config.toml
init_std_o = 0.0
beta2 = 0.95
decay_shape = "linear"
MLP neurons of a small language model. Each row is named by its layer, matrix (up: input weights; down: output weights) and neuron, and shows model dimensions 48-175. Each number is 128 + 24 x the weight over its row's rms, rounded and kept within 0 to 255. Numbers have three digits each.
After each neuron's rows, "fires on" lists the tokens most often at its 100 highest values on Wikipedia text that the model never trained on.

L3.up468:121127151141090138107142143116092142163134130075102108121140155127151136142117146164062095121109134157130131108136148123109149107128129123120119111112117127134112110089129135179120102132071131157101098112107110131138154163118148117120114143106169130155090123116125108113138156143148166109180115154152145114106138096180146124121142084082115127124112100150186134109136131140119137165136
L3.down468:115176150096149137151142138096130118158090154100076159089088100133142160155149153088093115125100087130142102139136130101129170108116157187141125164121090135116138117176111127171115123147103101084142115129107111136141143149127141128136144138108131138108175116118165113086095120116128154114104154176134112121131135113166121130112139118161157148142106157139164098120138145131122114126106
fires on: "ch", "h", " well", " much", "ize"

L7.up360:112129110146073155140143163113095147140151077117113139083128152138137156110085114088095155141118181095108127118125115117091138163096099150136153184115076136092136138124167091131133155119144117124098138140118110092166142098152116125131158131094119122158122183125120130120120157103135084138163124112109116135140113152161185143153116105127076118118078106119135123165148162121122137138117
L7.down360:138128107134084130165091102154090091165153162142130101174116115088135118158149126147178098167103135150136119128157130114159137145150165127117079095147146139141111131132138153161136114133130099130108108115127142135130107137103095127136096121105137097111110127134167122095101159103139100128108142114108140126125137119132105125137150119106101101166147156130102139169113075092130099167123
fires on: " took", " take", "lo", " place", "les"

L7.up489:158095166152119128130160086137147122089125126168147138136088126081118169140116104148079141136174131101134149136119132150137072135101161158162100133104073122131134132148124146148076135139132132126148133098139130090114080087124096126135158116132121117127138131117139159117093121139143182111107140140102164107134178172134124133140132124086136086110129130115146129118131133093122152075159
L7.down489:152173106124165105119132107116134116146110124133071127144129124160103172140179102155160117095147149128103100112142096113130099149186152130093157164128149172094129079121193100177123111149111132122145169134122168106131085092130131148087094123152138172083115118180106132129112128119130078123121093139073142114102132106088142130118135143142106133154112147133119145145132138120130135152143
fires on: "est", "ly", "s", "ant", "ed", "z"

L9.up140:120141134141124150127132096116121141097142116122136136151061120072110145117131148135121141141095138127151150071130141146166153144093142146111081125144092133117137096107108129155102130134086131103159111141109153107156078115146166125122121138140166130133111125148146082189156111185120140135146134114155120112126134125145155116131145136137095142151092131086101127134116141172110148111180
L9.down140:069089143098125113119155122160098114158159136104180128135123123127123157121115072152075123132126154136138106100141149159128122118121108119143164103149131125175105099117165124144123144133145118150130111119153147131135140107113124185150129093131116164172112117135125098112087134122163130121158152123122154135120165102146128105164105150095097124070125144117137091136068143100148131150119
fires on: "e", "en", "gh", "ed", "ef", "r"

L6.up244:129147127158127122130106198100122121114107135131101145104124130094188157138137113122158144138122080153140110075141173132183144134161110161133073130108082116109095137135140119146136108071129099109117087112102105096091105122187160131089121118088141117105110116148105145127161119113129117115119101122094107135191123180122116118127127128092106121078151142149082132128152089162106130154160
L6.down244:100115124173151138158157160153136123111141170129144127106129133169087130090143106092126135127129151101093121124131147138153162148107109105143118117133098145136141168115094139150146169148136145098126129130102087114111183133148138130096121101079156111145150164118148129128108106176132109118157145145122108132142131102155135159139118135158162134140137145084164127144100137075098128136098
fires on: " "

L3.up185:147129177179113133092169151091128125128109162117123109130120126090129130145138156147131153146136129078104135110145106112136114137138102139075082120108097129173124128122168127133101071096118121103157098107132127110170136123172133137165152109109115118132108145114109123168133133143129142138170142098114119121149140148160175128144139077123110108116124104134125157115146089153094158139152
L3.down185:109071144145133141081130104148148124113145122121124178119119145138125136135128128143083143123145141124146137165099151144125125097114117128135118150114129107134125120133131174100163172172086098097126141128087115128100156089117116157138130127138112129127176155140133117135161127152127114114125109127105119145141136126106139110156101113126150126148085198109125120159172139089131136121106
fires on: " most", " being", " more", " around", " as"

L6.up422:111090117129144123121149169138114146131131133088135101035148135115112115123106096103147126133133131132111113143152119110126111153131093114141109112123133104143137146101122122111144123124101162111143109108137129101120131100106140149081171144127146085112134151124119067173106151094139122154126106111122143124133135151142178131150164087127098153104058142099134165090134082146126150100168
L6.down422:130118119140200137104131159109065133135127116125115081114151143151120103155110135130137135151130137144114139153141131110130148099130193145126100133128143131156193099128117071144143134138120149074151132126134183152140167101163109186129140109136092121130103147100167122126117130097127093123082167131149143114124159119098100144170112152125096138122081111161126157092095166093174146129095
fires on: "s", "ers", "\""

L6.up423:149104187142144129110110136135106125112125137088142114140111093158090094115129107136156137147129154120146187129175152155115097143119131121089114135109129116088114165155147150112137132129151146103128089120096143109124098162141122111143167143121158108127123126153164121133127164142116138142195125127153123118125098097128145115114133104157118132129094145144169147131139129143125171117093
L6.down423:124142125102117106133143152111115136111098123140133118123122161137153141103125115119127132190078099116150128145130071176139101132110136126138103112148123084127114099167140092141145101134134120155101130133121183144097113108105134151136124147133111160149130099117130134089143091108145147093112123156118113079134132196107098140123153161116109096120183162134123114130151095151148094086150
fires on: "ve", "op", "va", "ib", "ak", "gg"

L5.up473:151161108113164146147130096063131121109135125170094119094138142113150152148078153107093165144121117175098113084109147152149131139147130119121116154095142120114091159147161140070116114102137090127138097145124143131151112126168139121119157144086095175135128114108104117141167077123167104109132134123120143124131107142136136133087103092114106124117110096103079118141136096130128102171132
L5.down473:148128120129128121185115134142102090090134140156132128108123109149147180111117183119122161138134150126097122070104155137171125136135134085169113133115101138149118139152160122107168170170137126129139129118120143120139127151137141142115170123088125140129144155140144108125118081138111071136126107135141137133139126146145123164131115114118131133118143111110120071117113124112075075146083
fires on: " "

L3.up157:127137128165138131161131136150108124080105153107167133105090131064163118145121104097173163115135118131145099149119112182112090158125081151119121128117121142170107161116150141067132129144119154124119127109121152080118123095102142133124129114135104180121120111111121121119125100151147154142125173131133086148144102163111113136115145099142106143144133160108132129116127116157119134101158
L3.down157:096084153106125115126141114111118133110115163111120175117144162114146083127180141134107104180137112139119174110109118089124103101113068119147123163144129097125145121111118123165124128090146159103113117150124143114100149133112145135132101151175125146147125181140132125159126134128103159111100165104152138119170142097150142127108136144121167115107157145133134131101130135137124143112092
fires on: " by", "un", "for", "or", " from"

L7.up348:118125181138098132132128122154097136146155124151139100097127145141139171132123125114067157150132136106152133153158131123160125135123119140151110112097110132140117153101123158112121119164116107154130088166101138107090091090104165122138150078144110144115106174144151145138124095137154135116107108151085119116141093120119170121119111125116129135144112137153157139076139108112116164124154
L7.down348:088130116115136097152136111139134129128099129156131190147124108109126141166124125179176105094054091093136119108135142135177140156128130166153143164134100107170124151139088117152149097114142130134106130107123144118133122122131146137124163084129147065145145119125106094160112111140112118127109093133135094123090161119122147134175140091119166129149126172110102087160126121109119145173182
fires on: "ir", " Her", "mar", "or", "ra", "r"

L3.up54:138094094144126087119149132126120125103126106125139123170111117134114130138114131138114139083175155149069144117116150147153114148126139193118115116105068161105144117123123107085119099146115109154094116103144130117118070128146139122131099103145169122164124153142121115144147099114108127161105128134074124110082121132113180137152136171086146159113123158161108127159132080152136191079116
L3.down54:084136135129117138165096106174128132155158094152171135167133161151128137154085088154133105061084160115104112126086150123135099123167167117140146087106097132115173121120111167130138125102117146145143109130137139102114139105097140174129098143121100136147083106133124121122137165152108135093138108125140124112127128118149135130132118099113159136115125129118123105129156127127117105084159
fires on: "born", "gen", "id", "rom"

L7.up194:129180127126068137134112120101194130137133169128125111077115119139086097134118135138127146116102136150108139107140155111151119118094129113140118129159109143102091113103118160125122142144088139104162135159152133163166128071123124102134111071106165099137083095133129162134147136160135123126110105141181158127120113128119154141121154131140137144104128085119181121157131104105120150121125
L7.down194:133166145141147123149147106172132121087116159122143125112092127101136152123129094119127113162128114095170137069110122150139119071151095118123115130153114166128138103154127161178085148121125099129111129091122122116111143153143153109125088163139099144101076128128139123138087129133149167124142074129098125095139163148138158141132130121096121126096113155110117150133122141124156168118170
fires on: " and", " or", "y", ",", "e", "en"

L7.up80:161116101121105133090155123108138117127134165160074118120147112085125126130153126181142127104121115157135169116114152097093166186139130152126129132135160107111115144129119169111118070146099113138102139091110139132098145106138146072087094153113133155134172113145089114149212095145121136111106168102128141109142099130129131121093134132120151090127131096137144154115132122161121130138124
L7.down80:115083134113118141129164136129104135146121146179144125146085156112150123130145144156107131111093142091143095156112132179100178106138123177095122119102133138122104136149119149132148092127105116114099112127121121112138128132099131072141164084108121079144127110150156147095128185134112137160119159100158105104117138118139138135119148108065115135136117133131142073151148121164120117107124
fires on: "i", "mi", " se", "y", "ce", "ist"

L8.up32:112105122123111124142164146140102128106109132133126109131107109111127106141141148152114135168094154122067129139081115139155113161095100152144149128161148108121090118136171132160142145092141121103108117124128177108138131121123092154114113146089169138130115138149124139145140116123129104131174110131112132121177130106109157139115125121141147108162114146158179137134134106162132173101081
L8.down32:129116119136137136129117126099139109134136167143149124124153138143145159103120142105172095139133092127135120150137155120143099129154151129086099147114094119120155149145107177172105112128156156114096151142097119104126132114087099116107167095102127162116116102096086135112126164098144126209091078085112118128128152181105141062117148138103085133119126124113154117171158158133110142131181
fires on: "ed", ",", " Ma", "'", "re"

L5.up345:127124126164118135115140131124077141093146140121116121120156159114150119124123157107138155137113145114088143121174130098130142126130099094118087093132124143140151170081161123125118077128105147135162107134135095149153147105133100159126120128158098126090118155128097104127112130045104152154169132146100113106115150122128177130151151154113077112111112129158154163114138126136137146129182
L5.down345:127159130111162104135103093118122124168123158116114109138119147143108129114127124129142152179099158173154129162112101137119122138123122168118174153134153077103146124130135136121147181105137117094097154122081153091129149116125148146157127133141151110145131101083148139115122077110143077135106132123174145137150152119103124143119119151116141152143157094081136157147085167093128180119080
fires on: ".", "s", "ring", " that"

L7.up135:098148147122148144137157108151102156101168091125139115126126129150101104111134132110142163123166117104072098122115130153116117123136089114135097160099165091119145139107117153096120160127136150127138134157112133138182135152122155160096127097146126104162099141083116124141115118132141089109148134134127118119123141161120127110116114069102097068140154155119137117137147093119123109171140
L7.down135:143098168134110085127173080110186132150118099132103158063116145120116080090107149147139097151094102129167113124103139121126148170126138149144090096133122113154134155113132122132155128099161174139136093150130144117133111162156112119159138147146135145115149104110141141135170092146104131111099128127143134146085161124147057129134140133109154148079105136118143115110154132146145096169116
fires on: "te", "ed", "ant", "or", "ary", "er"

L9.up142:069085140122169127118144135124112104112113118093118130098133097129134106161116169160137153114106126129087128068133130133157124149096100124076130141115123140124125193084132139084129120138129128108170162119130117096154167136115152103128102130117170095103137173138145064166109166096133122143116155119121115106140146144112149150144122156101115134089157103168164168087134099116119120118100
L9.down142:160149142157129091128155134182107129167186151149144148135136122139120148110121140107098123133125101129150160116107128100136166140132118150112107132142141152071145105068113151148117147126127130143111122124155136158107136099117117135131138111096120162117140160130087115136107138120154136130126083121107081138103129121113179201089136120140152157112123141145067125147000118134156092126161
fires on: "re", "ru", "b", "tro", "ab", "il"

L3.up148:121117109124146143155112127128125091118123152156100063127131142151124152152131153144139158118112073161095128073100156123188144170141117125106109119148137148123137150121125130124107118104105141126090100097135164115105106107137150115077128121134122110148130110113119098164170130128111122075125088156129133102105137193148163130131162129158121113085063141085108161125129074143137124149116
L3.down148:121177116108086152118129142127126134165111107122114086105109113141114086131137114097123127130146175082119110129149158153155137187129076089102131127131126170123131154099153111121147141073120137161162130155134185091129162163093132135160128117152144127118115121119145108128111146139125119126171089111102122150119100080115118145128168146162170156142110112181111105098129101156130114178106
fires on: ",", " "

L7.up374:118154145113126090089152145107112144092118145138121084152146108172178146183129121155090131137123135124091105094132138159125096118150104111106098110153117180106114150092158130145127140128127125160169084167139148160077128125147148169137087136139142096103108155169126138128146141126147117095133128134165140094105179153147116124104163134145134112125105149169100143127140108134107139125143
L7.down374:108137171147127127136152112155088123120096150126114127142131128124178143106128174126095165123138135100112143126105125136142148150110105114113164145140145155131141117131140131122087101152092128134111119119144090134111157154151090180143122116163114103122152098164110156182066139130111098133090158101134116086144122189112112124144106157143080111156136138122099162094141126081160144107105
fires on: "0,000", "00", "000", "im", "ur", "2"

L7.up320:124108134142155144090111106176119127100126139175113114119134145132111117102160176102088153124132158136090124088121108159140127119127130133157071135120109134103143164141147108101121176122130140102123144164105114141139141130137123142116148126115163149116111160171101121142121111112112091156125157153117118098115117126174114112159117130152115149139126122103110122152122116105130101137099
L7.down320:157132080076061131137135134110142138105120175139128171142129155102120117115124129123129144135139101155171085109165163143111135104151123099160127097106156092118110151152157117138117116117143171093151140169119148165161113128141105107102143131111122103131120120085130105120099106131155142100148128140114128133128158124113127079109105111104147157099084150172136075157170144140144147128125
fires on: ".", "es", "ro", "ó", ";", " "

L5.up414:135126136106127144115105128132179131091174086149089099128149150128123132080125097139089117128107136149068084096138127162144119111151095169163109127148100099125116154142105131103122144112108110118132130166111164110131086174122166148169121129124157158147123141174116131129155148090135091137109117127115123107115155113123147130132117154183138150129146156168095122107133132119136110147113
L5.down414:121143153084138133118158149085075138095143114128107121108101122162108165088098154132100180107118170118106111099122156124146139127115142125110096129118139096124077101117115126133155119137127128100129156135183116203142094149152093152113124153124118123110087137136094117128128125149144143159129137105156116118125143101139125126138125114121081156142107145155125128164135135133116111132104
fires on: ".", " "

L7.up305:083110106109134123120119076137126110128134129110096135112099091122136088125152130136118123122102102167116204119130127137142147149062101130144118125164128154126122084101154119103112140132150127143125162123106139142128150151111183106162081119114126151123139136076147104103142098138134152125154141111138092114155126149130141117090133113122158133147136095108099210118136128126114140146094
L7.down305:175137143119114112106167149113094142116107132134147173067125092172128123132147109114170144130131116131125172131135156133076166082133100194139138155156119146091149106130125119081111093134108091117165145108137104145115140097140153134114108143134131149160156143129106136126148137158148151104155119119129163152164135123146142134156125147143112108139134119140104124126141123136113131107101
fires on: "k", "ate", "ion", " of", "ary", "Note"

L8.up244:125080135148157120109145154099149150135114110100129158143097171123097133157133140124088186102118107119134149150125148133121122135124138157086152160152109145121172159119099170103139119115074093118169167145127130129106118113148115097086125144121126055121119115139124113104134182138122129123097123130114108079139146157114130144143148170130078096112148103090135157145137132098125158137131
L8.down244:118171126101190176143078128151123150137160133146111136085080128159135144130092127102133139128151159167153112130101175112149136140160141104124102127108132103106134130099126144169137141101133115106115136097142149139117146156116119131123131091108086087159123166138143099162096109163140143128160120119111150138144109149129124154108122145124130116131116148172102087123092122151083103093155
fires on: "y", "er", "ma", "ab", "b", "g"

L7.up122:148089146124098099093150104102119142118125172158085104116041104123159157117099117149149127117142124161136162095150166103126123116115136167106154112157137121134150134076130120123098095114147157139137142097129128148166150167146124179125114110101143130135121101114147116127116135106136153117156137142155137069132132122109135121124131140124112150126170120175172182134140131117113110135127
L7.down122:137074171114113164096104089156126089137099114134085163136148111099107135138160154166104112127113146156166115112102117130123062126135115142116129147142118099120126103195137109127170154151112119151141097133128109143174141094137127109102125129112152113108129094146142157135143146158091127113150148114150155139166150119115146124168115117148135133122088108121147133119171107134145121130104
fires on: "st", " 19", "t", " also", " September", " late"

L8.up224:145091141146111179123198134139141140123126173128143143092077158125117123104069129149127150128130127133137137123130143122122091134143125114140134099123127117145129148155178152110069148099173124146159085156111142102168105130137156165131144194106114114123142116150150054128131140144160107136145118100102105138100136128136115158130153128153130120112094119140158170131126106154147074133182
L8.down224:132102094083139106174137175126112103128113136123090117138153109138155143132121158104094144141170100152112143131150149117133139076152143117130139164174140146162086082112099121132188157145150123083135144133128166136133197145149118098114136077124100124124114144135137090111107121161153139128185106148113137139112128126143131150143125103134094141087107121139095137136035142101130127148135
fires on: "s", "les", "at", "ine", "me", "ll"

L7.up192:141139117188134102071142122098133111111139117131106083057132116149144116126088135096125170126163164147079140106147085138143158139120144133157121098178109141148137106095150123147126133111117138112160120137139099143123131138130141159120099125127122119094142145150094073127108144128135132133186131138128185131104191162193150122139143168135061135114120118164121124076142118127114139144186
L7.down192:159134104129147154110113132095133120103108140129081086152144111154198107177121124103128147141135129150120111145135109116112135143149114138106155152172147114118148114085111082093145177141141183150092106116148182107099135116095125161078079129141088145132125129142128128107126150159113089127148126165097139158150111126133132127152116150155124113167149108135113169151141137094113138122102
fires on: "s", " years", "les", "es"

L7.up484:112138163153153153126165130145095130083130145118111130147151153125152155106119131127135149109114128118112140110107160090076116152081091142156147136128129151142102142117131147079140147121136147142147129127114121131144127103160167103141146149134160144157138113140130131127147088069161129102121147144159131108088116128109114136061174126157109123109079138120100117111126128114113106109155
L7.down484:090132156134148135128108153090135125135127142111134144165156167078182131139142136118111089085099153093134120170087137142132153076154126112131139113120154112144168156143081100105147145105138090134137145110127095135143124123136136126048142107156152150120113162081088163148092100104113120117122138156111136142070133137141113130133130122143132178098124122131111163143141109111112098114112
fires on: "e", " S", "ill", "ne", "re", "is"

L7.up75:097143155143154159145119112114112135097088195119155110133112116164127121125170132153139147126163176119110153120125145129104067162121123146117077132117165150166121108147118154129115165105166138142085085120152114104158125120136124122106125107120128132140098117099146152132098071160119127137157104148163106114091092126131114119122105123130116115110166101139143127135136157136124148138124
L7.down75:128119135148108133128161135127142161125136117094136143154128138158121146157127134137085128155101141122103158138156134117102118131115113112141131098143121093110129132106199149190100106084083145080145149125137137111095090103144095145153164151098101174116131115133130100132120136118103137133150129120139166165152086120119119108116146142095151144114124143126103089137146132135130111114124
fires on: "ed", " Go", " have", "me", "te", "st"

L8.up453:136147147150098132129097165119141117135159123109128073094113134117131201163161121125148152148087112158117112110110154140181113109120091128136126159134079162112092133119135136178103123143096162143123136090188133132113066123156163142085132105128116108136067151117143144154143105098123089133117108129120081134121128187145140132123170113115134147107159108144123125107124129138095124145142
L8.down453:083102151095156120147149128129130102150115138136136137115127097181146120131121109082111171109147117133147134089129177152140119150104098131174147136093141133102108128112165137076067139140135150142092115155103155067127109125097103177126117161095159123124146149076147158125117162116136090126175132151119119117147137097143122152106139175109135119108109097104139097130000172103104144112093
fires on: "lu", "la", " ", "bu", "udi", "ri"

L3.up426:097127126129179121138172117162183111137144143134114098132129149121130150064113127093136118140153078114118100149134101092164148112133085126097110122144090165146130164114135135125108145111107080088153132153130137195114115058133154170139154116098119148156142169139112080167118117138118138100129140126148150100115121166179183134148148150127111105119093115125103184149133127128129192129124
L3.down426:146177120146134093109146138151116126161174142126100103096148100124155115135116128131092125149119110098087117111173159112103172120172057128142082090137115156155158097132158140125171134131093147138163134115159132141118107167070121120122138124136134111136093161157124138127157179168149119121172109118136129146104090152116144129125137105159107137124121120143112098140141091125150169121173
fires on: ",", "The", "Career", " November", " August", " March"

L6.up143:167167124165113137087143116145094117114122157126116153131123119151152169083105149119126128118124110136089120158175184162118116126110103135131108155087107078147140160082093139111090125085158154139093098088105141159165103146152103157140145119126126156146125149143090141117144104129132135159147102135141139154104096102096123133089159127132113153092085144115124120145142118157110136120115
L6.down143:117113180113105159093164148094097126102095110156147123134141172095154132116146165176115066150109098103123119170117105140130094135135143120119151102138150089116115137106113132122180137106123121156160156128110142137151126151153113123169161112105101138096094119106115114120134132132105130133090136119141116097195143147144133126177130143159143135097073113135152113148153120151155148128103
fires on: "ver", "unt", "ne", "old", "re", "or"

L8.up290:123133136123147089104110156137093164102148145127113096103112131135109181126162122143108121157148120114108165136130094120139131169147113165122135145124104140132127141052114187093151138129143151095144146143128079129143139121134144145116075134154124124112146146115098102121187098139124126136111117116091121178113153140119108121131146113104112128106128137049117106113137123094090131098106
L8.down290:109163129160129108160113122153132146124114101140128105133128116095110100112136147116129183134140133140136120111156121098128108096143127105138105119164135147097114133121165138159125192133083148104154105094092126123100144124188146118104152126170109099152108145185115133134100155195143136172097128101132144108129106121131147149125127112147105094117125145127123147113093144156136121112078
fires on: "or", "ist", "ol", "ne", " of"

L9.up313:156112151139127139141146162102087140140116124142115139124125144129108124171121148164149122120127087161113129111151177127167137106134139140138131181085118129175173122126161128129113116107109093128173110085095127097124105091152109117073167129082161099134158130113102128146118141148128151129140120145116111152138110151162145143162142161076101129123121142134152173146167128128120127119097
L9.down313:149120108128127109122126126124082185146126132136104149145172122101110125120138138155129131140123141097119161117125117139110155104096147168076146158114144104201120170094146144113131095144119119110138179142141147144126098143121123120082139059118059092124128113135109131128145151100096135099096107103134140165087080103134095138133130125111085158131106161105156125113147109148109111105097
fires on: "ab", "p", "va", " by", "f", " as"

L8.up130:115143153166108188158126165124086095132169145135093109121070131126128147136128177108168129114129143138126120081160113101136112141123149143137120132121133106126128110091103143113122132118122166121146131068122115097164126141136139117176137133133141115070131120138055110130149156145126148168157146120109169150141143118141111132143154071112161100107140143106144117133137113104117134083181
L8.down130:187127108146149097146094142123178122149125121121133133116131128119081137090165116130098145127189094145098176149097111115136155151086123118135136145179124155147102107108126159094098127101114132105132131101139095186135136102131152157126114134135107137104117148141157136125084131113118160100153152130141113135142107141158140119135128132147134114131141117114142138067174088124105178139130
fires on: "s", "les", "lo", "al", "ine", "it"

L5.up147:113103156147173165092121139163095136063137096164091123136158134139164102120128156117071135084136151143152149080110112156112126120113100153087128140136072167129093154129159131110115081145120093127114117144122151095130121161186121112142117104136174143125150149161073109142140127111122101120111134146114096117105119116177181129111128108131129101111129200149140127127138129107143112118153
L5.down147:140146143124141116164093150138119109131132122130113077120060134123161158118153153160152110106101125125154125139112118120172130124133159168123143102145127157117163112139114145129194100152139157097127110135138141124099150124093119167100092133062130128085116128120158149192149094163153141115142099125109087122155133128149112138115155132137128123118111110129131115136113149125148107140107
fires on: ":", ")", "%", "°", " f", " comp"

L9.up393:128137136182108157134109130136156122111174089101116128096106122141128184104102121113127138144125108136119145109188179140175110135134129127129122125070121114117163153178099145117137147137135140179144100152136116115096152117167167125126074126117138105125154121132165118110136131103139176122147142120144092109081127134147107134124145087122093181141126087107127130130119159121119154119144
L9.down393:087100147074136117103136164135113105094135134155140148109154107150155144127124123096115147176135096100150114130115119137142128137157136139134124106087089158153127140155089123145086111115112112135094138148148155117134141142103089094144102089069145136088125162121126128147115140157118131081148141126162095078135135115153155132165095150118112122130159100144121153153191120143135123142137
fires on: "t", "at", "il", "ir", "vi", "an"

L5.up292:124123127135097115062101091089148137126122107117086083121113154143102159119108092149077117104160179134124129101120112121154101106143132128113120157110124105165161115145115173118108124107083167121089109121140158116114108095152184142152118080144103125144094101134153138100138139122157120114097100183143168115142106124104210117114106124106132139149147094113115156139125122154135119126164
L5.down292:117121130114147094126095163148146110130098101099127127162110109130130092106143126079123083159168150144095150125156144093174127126131146132096100181151132138171127128119115142185149160113126108134103129147132129119139129127143131117132079119140130051112106134130152103149131114098156120118119125114125161121116122097138165133134153126145125130150122159158098126121123158126113086121105
fires on: "en", " A", "gen", "an", " cl", " N"

L7.up387:122123161142145084128132146120112125120144149164113138096148148089090068132109182189151141168110158129131116149146150141130146113100095143108129120124100117108104115122161144102099121139127152146106124108145127109116124160149139095118120127112124099098137098121146098146150130137129162136118151113121169091140141116114158119108157105149092073109086097159155161127133122150145119165112
L7.down387:104154153171119140083125149140135161171102140138108119139129136108157131078116132146126144130128126156128129138115158136104130151113132136082150140087169165133105132115152115147157115085128177100114123145139125097136122099094148111087115171137170149095133130128113203073134128110149104141147083148132116124127123115118107142105122151174135136133140093107135149135117195146082119140134
fires on: " be", "e", "ke", "it", "ick", "ce"

L7.up354:128118144176108137128160162127128140132134165126106091086146152123137110147135141170112119141118122162100139099175106120137119121123088124105091123141113120137164104136125143131133118105117148110179115132138112189181135172129128170119149085126083097127105134146125140130139141124139149083166144165177073092088176127121087114106178138106156107152094110140147125095132084135141141128123
L7.down354:125164091149152128169071104140165115091126117109125134146106149124163131117120105138121129097141137095166126114083158130135101105084168121123083139078123158107089139121125150131135125160061120133112125161107156111112130125171131136171143160120123169158107134098175117149111155124126155128181097128117123090148106111103126131140124106142125133108150151123139165143093127126166160152118
fires on: ",", "ic", "y", "ap", "lect", " to"

L7.up467:156118162164129122126132096147146072073160136119119130141092100105144123140154101128155154153151160131142169090101136175091139126104128134134099119108104154101172127114133143111136178112101148128158132109117126135144138132148105160173088130138092157161113107146085144158122132169122149109149139135122137100164118089148144148081087132124085158148094153129152118110120109125091129149142
L7.down467:112145159118125070099159101092077156142107129098139130156136117115177151087110136155157098115098138101151102124133112123120129148083081112141132119110138090095101128147128131112130143115116089175107121169130144120131138116118092087135118114130143108113147110142140129122140149098126124157107121159134167142105161123165121134132168124134107110074153132170139091112117129101126118113115
fires on: "ing", "ed", "or", "ven", "en"

L3.up351:138146152161121136139101123138124076109111153150115101105146121142132132149152153095150152169108093148117126111105137116167135181125111143111095140143101131183110181106135140132157157094136143123132137161104155130106116115137166153136157128136112127139127154126119125157134145105103126096172138132128092118108133188196140129139169106163122139144098154102133157106129087135108134110115
L3.down351:145165112117078110132120107171121115099152120115109095143102119138128117154136110145124119136117130108115144136157143102125169093138136133136086198104158160131145106118150122131088131086116111142152156104162146153086154163110085120144124141159144143145102138143084169150133113120063125109171113133119124098130144108139143137143130144152061138141135110105133077123060154167102155137114
fires on: ")", " at", " is", " ", " in", " as"

L9.up238:149132136109111119142169107117129092155134143087145124161131132116121123090092153132106137156117136112124173178116123127135142137136122121081140096103142144141121143120130194118139130082130119117095142137152145092101110085109168108121137080102147121126098140108133124125101094136138103125137126159127117135134150142111122110127107105151127103161095118075169141137144114146146129153113
L9.down238:137087144104154107107143138125153109131137122128116144133140112131099159137159125152114142144157093126133149172146148133144099137146129141085147151151091075075084132161099133163122138096138182147108110160130143091148084155058061146120112120109112127155143122145116132116159168154105121118098128124102115123123107111147088102115113160127126110163108082138108129151137188120085141158111
fires on: " Me", " New", " Ma", "me", "ed"

L9.up284:117131133145042119144137184096087110100179086129084094122116127133142162138101132107109150136101137141108169137095109127143143148166144117117115133117128143114111099149150154100139132135090153134137098132146134070109102140147136087107131151130104108116082122096098138118151147144118177102130101158107069152111116143147141145149103131087140135110131116147157167115144122141139129159115
L9.down284:155135076120123130105155111122123179144085147050134140071143133105094117133130187149133106116120122082158136075173142138161123175150121151077112135123121102185124118168118132115121157118142134134147129121103112092156146103115128132161087124146121127127171101136112185145179118137092125091139174109150116122111130124139133122167103115156158131119115132119129087137130084148165136158129
fires on: "am", "ra", "b", "or", "al", "u"

L9.up358:106164131123132121138114171151140103125144141134158059083137108105153128161153169135124159129144151155142126120130122106122109153116113130130057133104136126141082155129127126131088137101123136114197118113175116154124117134192108123104100135149119147096100103080118083156136140103122142112104119149121154121131175156131166151125139145088097099087092151121142133128132127160094115153148
L9.down358:141107133112143149105131122106142147147141116162113124178112119133123139124157109133150133140134118167119143105124132124122117154150111145142142165158190129132160109109094090099108083145141170151099159164150157186168114161088127109075140077103139135148143133106137106128116164114107141141116150129124127119128117138146099144082124126124117124114153122131116124076000167085153130159109
fires on: " pro", "v", "li", "mp", " re"